{
  "hidden_size": 384,
  "num_attention_heads": 3,
  "hidden_act": "swiglu",
  "norm_eps": 1e-05,
  "positions": "rope",
  "rope_theta": 10000.0,
  "init_std_qkv": 0.0434,
  "init_std_up": 0.0434,
  "schedule": "wsd",
  "decay_fraction": 0.704,
  "final_lr_fraction": 0.0,
  "doc_mask": true,
  "max_steps": 6576
}
MLP neurons of a small language model. Each row is named by its layer, matrix (gate and up: input weights) and neuron, and shows model dimensions 96-191. Each number is 50 + 10 x the weight over its row's rms, rounded and kept within 0 to 99. A neuron's up and down rows have the sign that makes its largest values positive.
After each neuron's rows, "fires in" lists the words (lower case) most often at its 100 highest values on Wikipedia text that the model never trained on.

L8.gate129:54 46 70 48 27 41 52 53 45 39 59 42 71 46 77 56 52 50 46 60 56 35 52 45 56 39 52 51 66 49 60 49 57 69 68 49 60 57 46 54 55 48 42 28 51 47 35 42 56 44 64 52 49 60 51 35 42 52 50 52 69 50 60 49 44 63 58 71 49 60 36 46 50 60 50 51 44 48 42 47 47 37 47 47 39 32 47 26 58 47 35 61 43 60 45 55
L8.up129:42 55 56 42 41 40 32 51 33 45 51 39 64 47 49 40 37 51 50 41 32 59 36 62 51 51 46 43 53 38 49 39 44 42 55 54 63 63 53 45 47 58 48 65 62 63 55 51 56 42 55 62 67 68 50 46 42 45 37 62 71 44 62 54 47 33 55 52 50 47 52 34 48 44 36 41 50 32 44 57 48 47 41 43 50 42 38 31 47 53 38 39 51 59 53 54
fires in: "the", "a"

L10.gate1518:47 69 41 54 52 54 13 50 49 70 54 21 39 57 28 52 46 52 38 53 53 52 58 60 67 59 62 35 52 40 42 62 58 57 43 46 41 66 57 49 61 35 45 57 40 37 60 42 47 43 48 29 37 40 26 51 45 32 41 56 55 38 53 57 22 39 48 46 27 46 51 41 54 46 52 72 45 51 65 55 53 49 68 54 37 54 47 31 57 48 30 58 58 36 61 39
L10.up1518:69 50 50 50 46 36 16 33 50 57 57 40 34 63 48 50 57 47 44 61 33 62 44 52 49 50 43 60 55 30 56 43 51 51 48 64 41 56 46 46 43 40 51 71 50 41 59 31 49 50 50 50 34 46 40 33 74 63 58 64 49 58 39 45 43 54 45 51 60 42 66 43 32 55 58 54 59 61 47 49 71 44 73 70 53 50 38 50 40 37 51 50 46 42 56 45
fires in: "her", "she", "the", "they", "his", "s"

L8.gate552:42 41 45 63 44 48 51 45 59 54 49 43 62 64 58 18 41 32 54 61 64 75 54 54 43 27 56 33 27 49 54 57 56 58 48 46 56 60 52 45 51 69 60 51 52 53 62 44 48 48 58 45 53 55 63 40 46 40 62 52 37 46 54 66 51 51 40 52 56 38 72 31 46 53 42 34 60 61 52 48 53 57 62 64 54 66 43 65 57 41 43 61 49 46 62 16
L8.up552:32 47 32 56 56 45 42 50 37 48 42 45 65 48 51 54 62 58 50 56 62 52 30 50 55 31 58 58 54 51 47 57 57 44 51 48 54 65 57 43 39 67 42 42 42 51 47 63 40 55 62 29 46 45 66 41 58 55 38 63 42 50 47 52 32 65 50 62 66 71 43 63 72 60 51 75 37 71 43 62 42 54 43 48 51 50 52 53 44 30 51 54 61 60 53 48
fires in: "at", "as", "in", "for", "a"

L8.gate711:57 32 46 48 35 62 58 49 50 57 53 67 44 49 50 61 61 65 55 42 48 67 51 73 66 56 46 49 46 44 34 55 48 64 45 40 46 64 54 65 43 54 44 52 55 63 42 61 63 31 69 37 41 53 26 56 43 52 56 37 43 45 51 48 39 47 49 55 65 64 33 53 61 63 66 51 42 62 25 45 51 46 41 64 38 60 42 50 42 47 41 46 48 40 64 54
L8.up711:55 47 72 45 57 29 53 55 62 50 41 48 35 44 49 67 60 68 40 51 43 49 51 58 33 56 42 42 57 42 34 49 44 60 50 43 58 71 52 44 46 39 65 51 63 69 43 48 34 23 51 56 52 62 37 61 62 65 56 37 40 44 57 53 58 55 56 48 70 44 59 32 54 63 45 46 39 49 30 54 44 54 49 63 52 42 60 44 13 53 52 55 49 59 45 42
fires in: "and", "her", "his"

L8.gate935:53 50 55 26 41 67 48 52 61 51 37 58 38 47 47 38 66 54 43 43 45 32 29 61 57 50 56 52 68 51 35 49 58 58 63 43 47 38 45 55 63 49 46 52 49 54 36 52 37 53 37 51 34 59 49 65 57 51 87 39 64 46 47 58 55 43 64 58 60 35 51 39 57 50 58 52 42 32 40 51 44 51 50 54 51 52 43 56 36 61 58 36 58 47 57 34
L8.up935:76 34 39 42 44 47 59 41 48 65 44 42 48 35 37 50 57 63 40 48 55 44 43 49 45 58 63 36 75 55 42 57 39 52 50 46 49 41 59 52 57 37 33 56 38 64 39 44 56 34 39 51 50 46 44 61 24 55 62 50 59 49 61 58 46 62 45 41 52 37 77 49 42 46 37 59 38 37 50 46 68 50 65 56 44 51 69 61 49 48 64 34 45 46 64 32
fires in: "to"

L8.gate1468:39 49 38 47 58 63 76 36 53 64 66 55 53 48 64 55 49 55 41 41 45 67 29 41 39 45 56 46 40 51 61 45 38 52 68 44 46 45 55 53 48 44 48 35 41 51 34 52 57 44 40 46 51 45 42 46 39 53 52 37 62 52 43 72 45 59 54 45 54 36 45 43 38 47 38 63 39 46 60 31 57 43 51 32 71 65 57 56 48 66 64 39 44 57 54 65
L8.up1468:40 49 63 49 55 41 49 28 42 55 39 43 62 68 54 47 40 52 51 49 50 51 47 57 43 48 66 45 37 46 69 40 64 48 43 35 55 50 61 28 74 54 62 59 64 39 51 56 48 46 56 48 46 57 26 56 46 52 54 63 31 57 38 43 60 42 70 39 33 58 45 62 62 46 40 50 44 45 43 61 45 46 45 50 51 53 56 51 56 63 44 54 46 67 60 43
fires in: "are", "was", "is", "be", "were"

L8.gate38:57 60 49 47 39 54 51 57 56 47 48 58 42 54 46 63 53 50 50 36 50 54 55 52 43 30 35 49 64 58 40 49 52 21 46 74 50 39 53 57 52 50 56 53 42 36 51 56 53 41 41 46 50 46 55 61 56 50 63 50 36 53 47 43 40 50 33 51 67 35 38 35 47 50 34 35 50 48 32 73 49 44 63 42 50 61 37 49 37 49 56 47 67 36 69 35
L8.up38:43 54 59 73 44 56 47 36 52 44 50 40 60 63 36 45 45 55 67 63 22 54 39 45 41 43 56 32 59 44 50 40 41 55 60 52 47 40 58 54 52 47 46 46 47 55 52 48 54 66 56 44 46 56 35 63 69 52 47 41 49 43 45 39 38 53 51 47 59 62 50 42 61 64 41 39 48 68 37 57 52 48 39 46 52 64 46 37 47 53 39 61 46 61 52 63
fires in: "a", "an", "in"

L10.gate302:47 48 37 45 36 43 50 52 45 56 31 34 48 53 43 41 64 50 53 42 50 62 53 34 44 46 50 46 60 50 37 44 64 49 60 54 53 49 67 53 44 62 68 42 29 40 47 48 45 48 42 31 82 49 53 37 39 67 53 42 57 40 44 53 44 66 36 42 45 31 65 31 56 55 46 37 57 69 72 31 58 42 54 19 54 59 43 59 62 54 46 42 65 46 46 34
L10.up302:60 48 62 55 45 42 46 43 52 56 54 39 36 59 63 49 48 51 53 45 40 61 46 39 57 56 50 47 44 50 50 38 52 34 68 54 46 62 38 42 35 49 54 36 47 63 42 71 53 33 61 58 35 41 41 61 63 43 67 42 61 50 55 51 38 58 45 50 39 45 49 36 44 41 53 61 26 46 48 46 59 51 40 44 50 54 47 57 58 58 59 36 64 73 62 56
fires in: "is", "are", "became", "were", "also", "was"

L10.gate1457:48 40 51 48 50 55 64 38 58 54 54 53 45 44 38 52 55 73 43 29 64 46 57 51 42 43 69 46 49 76 59 54 45 47 49 45 57 48 50 17 38 38 63 47 41 45 55 26 37 58 36 53 53 44 50 54 52 54 56 37 44 41 43 48 52 43 40 65 55 55 63 32 50 33 39 42 57 47 46 58 36 58 45 52 50 30 45 57 49 38 52 41 45 32 59 56
L10.up1457:50 59 48 35 49 29 43 73 28 62 51 46 50 53 45 50 43 65 60 41 57 68 36 49 55 56 42 60 58 52 49 66 38 44 62 55 51 47 46 47 51 51 49 52 43 59 69 56 58 43 59 58 54 27 45 48 39 24 49 42 76 54 52 67 56 62 64 52 58 32 50 57 50 48 49 60 62 43 51 55 46 49 48 49 52 38 36 65 32 50 56 45 46 50 49 35
fires in: "to", "can", "could"

L8.gate113:31 54 59 56 54 57 58 52 35 66 47 55 46 34 44 48 45 43 41 48 51 52 69 60 54 34 48 61 59 57 60 35 64 65 44 42 38 58 38 64 34 51 61 50 51 64 47 59 53 56 39 52 54 55 42 33 51 47 43 39 54 51 66 55 18 67 47 66 43 49 71 65 36 47 47 54 51 44 65 49 56 56 47 53 34 46 35 39 45 57 58 62 49 46 58 72
L8.up113:53 64 66 26 64 57 58 63 49 40 68 49 43 52 50 51 54 53 41 14 46 70 68 34 45 41 44 55 59 49 45 33 40 40 47 37 52 32 60 47 61 40 48 72 27 55 44 66 58 61 47 48 54 63 47 54 44 43 78 48 49 52 58 69 53 43 76 56 45 47 66 51 49 47 41 54 56 52 53 58 72 56 52 48 43 57 48 44 43 51 33 74 40 48 54 42
fires in: "a", "after", "the", "following", "in", "2"

L6.gate1083:23 56 52 50 28 58 59 58 34 51 49 49 52 29 53 64 60 34 54 64 34 62 58 47 45 51 55 55 58 56 48 34 61 57 49 47 56 50 53 52 57 52 64 43 51 59 57 33 58 47 47 49 58 61 52 48 66 47 55 49 81 50 72 48 55 51 61 42 45 52 67 42 54 53 27 61 44 46 55 59 48 51 54 55 39 32 56 45 51 55 45 38 47 33 58 58
L6.up1083:33 51 63 49 49 45 48 48 52 48 44 44 42 46 49 43 50 61 65 43 49 54 62 56 51 46 49 44 59 37 35 45 62 59 62 53 43 58 64 48 48 38 60 56 74 46 45 53 62 54 57 47 55 64 61 45 42 45 53 47 56 23 55 54 43 46 55 62 43 66 64 70 38 50 51 39 57 66 53 38 61 44 39 39 47 39 45 29 40 31 41 61 51 48 49 38
fires in: "a", "the", "remembered", "september"

L8.gate356:48 31 35 48 57 42 30 41 48 58 44 47 40 47 44 41 56 55 39 68 49 44 58 41 45 53 46 48 66 60 39 58 42 62 54 47 45 58 44 53 63 39 41 41 31 48 50 39 32 66 46 49 71 47 43 40 48 43 55 46 54 52 52 52 52 53 29 47 48 31 51 50 65 54 69 37 53 52 70 26 46 46 48 66 39 58 45 51 53 67 62 24 50 46 62 57
L8.up356:62 57 44 57 49 34 51 49 64 59 54 47 50 48 35 30 48 56 38 60 46 41 46 69 48 50 35 38 40 55 44 58 58 65 60 49 38 57 43 58 42 42 57 40 43 59 47 57 35 57 48 37 65 60 61 43 51 46 44 45 45 43 52 49 33 57 37 45 45 25 47 46 62 74 40 42 49 58 47 50 34 56 61 63 36 63 49 43 55 43 34 47 53 50 38 57
fires in: "the", "of", "in", "his"

L9.gate477:56 43 44 60 49 61 53 32 57 64 59 23 62 49 52 52 51 47 51 58 39 40 55 44 48 49 59 30 36 44 62 52 51 40 53 51 59 52 61 51 45 57 56 44 55 54 43 55 64 44 56 40 61 36 43 45 47 46 55 41 45 41 52 68 46 54 50 51 34 56 53 38 48 54 43 36 51 37 59 76 56 58 51 50 69 82 55 40 45 46 54 49 39 41 50 33
L9.up477:39 65 40 40 70 47 26 58 60 53 58 48 51 45 51 45 65 46 51 53 42 29 58 39 49 58 56 50 64 43 79 68 60 62 40 51 45 28 42 52 44 48 46 42 38 42 48 37 57 56 65 46 43 57 46 51 50 48 53 68 56 68 51 51 53 68 48 49 45 61 67 58 47 51 52 42 50 53 39 53 63 60 58 61 64 35 44 35 61 50 56 52 56 45 43 48
fires in: "the", "s", "its", "two"

L10.gate690:53 58 48 48 44 43 48 36 51 80 73 42 51 51 54 41 54 52 58 58 60 48 68 45 44 52 47 45 54 45 31 48 50 43 43 50 41 59 60 61 68 75 59 48 57 38 53 32 51 40 52 60 47 39 55 61 37 65 58 44 55 63 56 55 49 63 52 50 52 59 59 44 56 56 50 52 21 48 66 39 54 46 42 59 55 52 49 61 42 49 45 36 62 53 44 57
L10.up690:42 39 61 33 65 54 63 52 49 53 52 52 60 51 57 45 28 47 57 29 50 51 61 57 46 48 42 46 45 43 37 37 47 39 48 39 42 46 58 40 49 39 40 49 50 39 52 49 43 65 49 47 61 35 46 60 66 48 53 56 42 45 49 61 60 76 42 51 62 24 49 50 53 45 51 66 36 58 39 56 63 55 47 53 60 55 58 43 67 64 49 57 52 66 48 42
fires in: "were", "be", "had", "was", "is", "have"

L8.gate843:45 49 53 45 63 62 53 56 64 48 47 44 43 41 42 68 70 60 42 63 37 56 35 55 57 71 73 64 36 56 44 59 49 52 54 58 55 27 51 44 57 57 53 39 57 52 54 61 41 34 56 78 48 54 43 50 60 54 44 52 53 35 65 62 49 52 26 57 44 54 50 42 51 46 51 61 43 63 42 64 53 45 33 70 57 50 48 51 50 59 57 59 39 37 48 42
L8.up843:53 34 53 41 54 60 56 46 25 58 49 47 40 42 47 45 46 58 55 47 41 60 66 52 52 55 46 49 35 38 45 60 45 53 47 59 45 53 47 52 65 56 37 64 51 50 47 70 62 54 38 64 44 44 21 33 48 57 62 35 47 55 54 46 48 43 54 66 43 41 57 70 58 40 82 54 49 53 30 56 43 60 54 44 45 46 43 56 50 48 34 49 64 59 44 43
fires in: "that", "of", "to", "about", "the"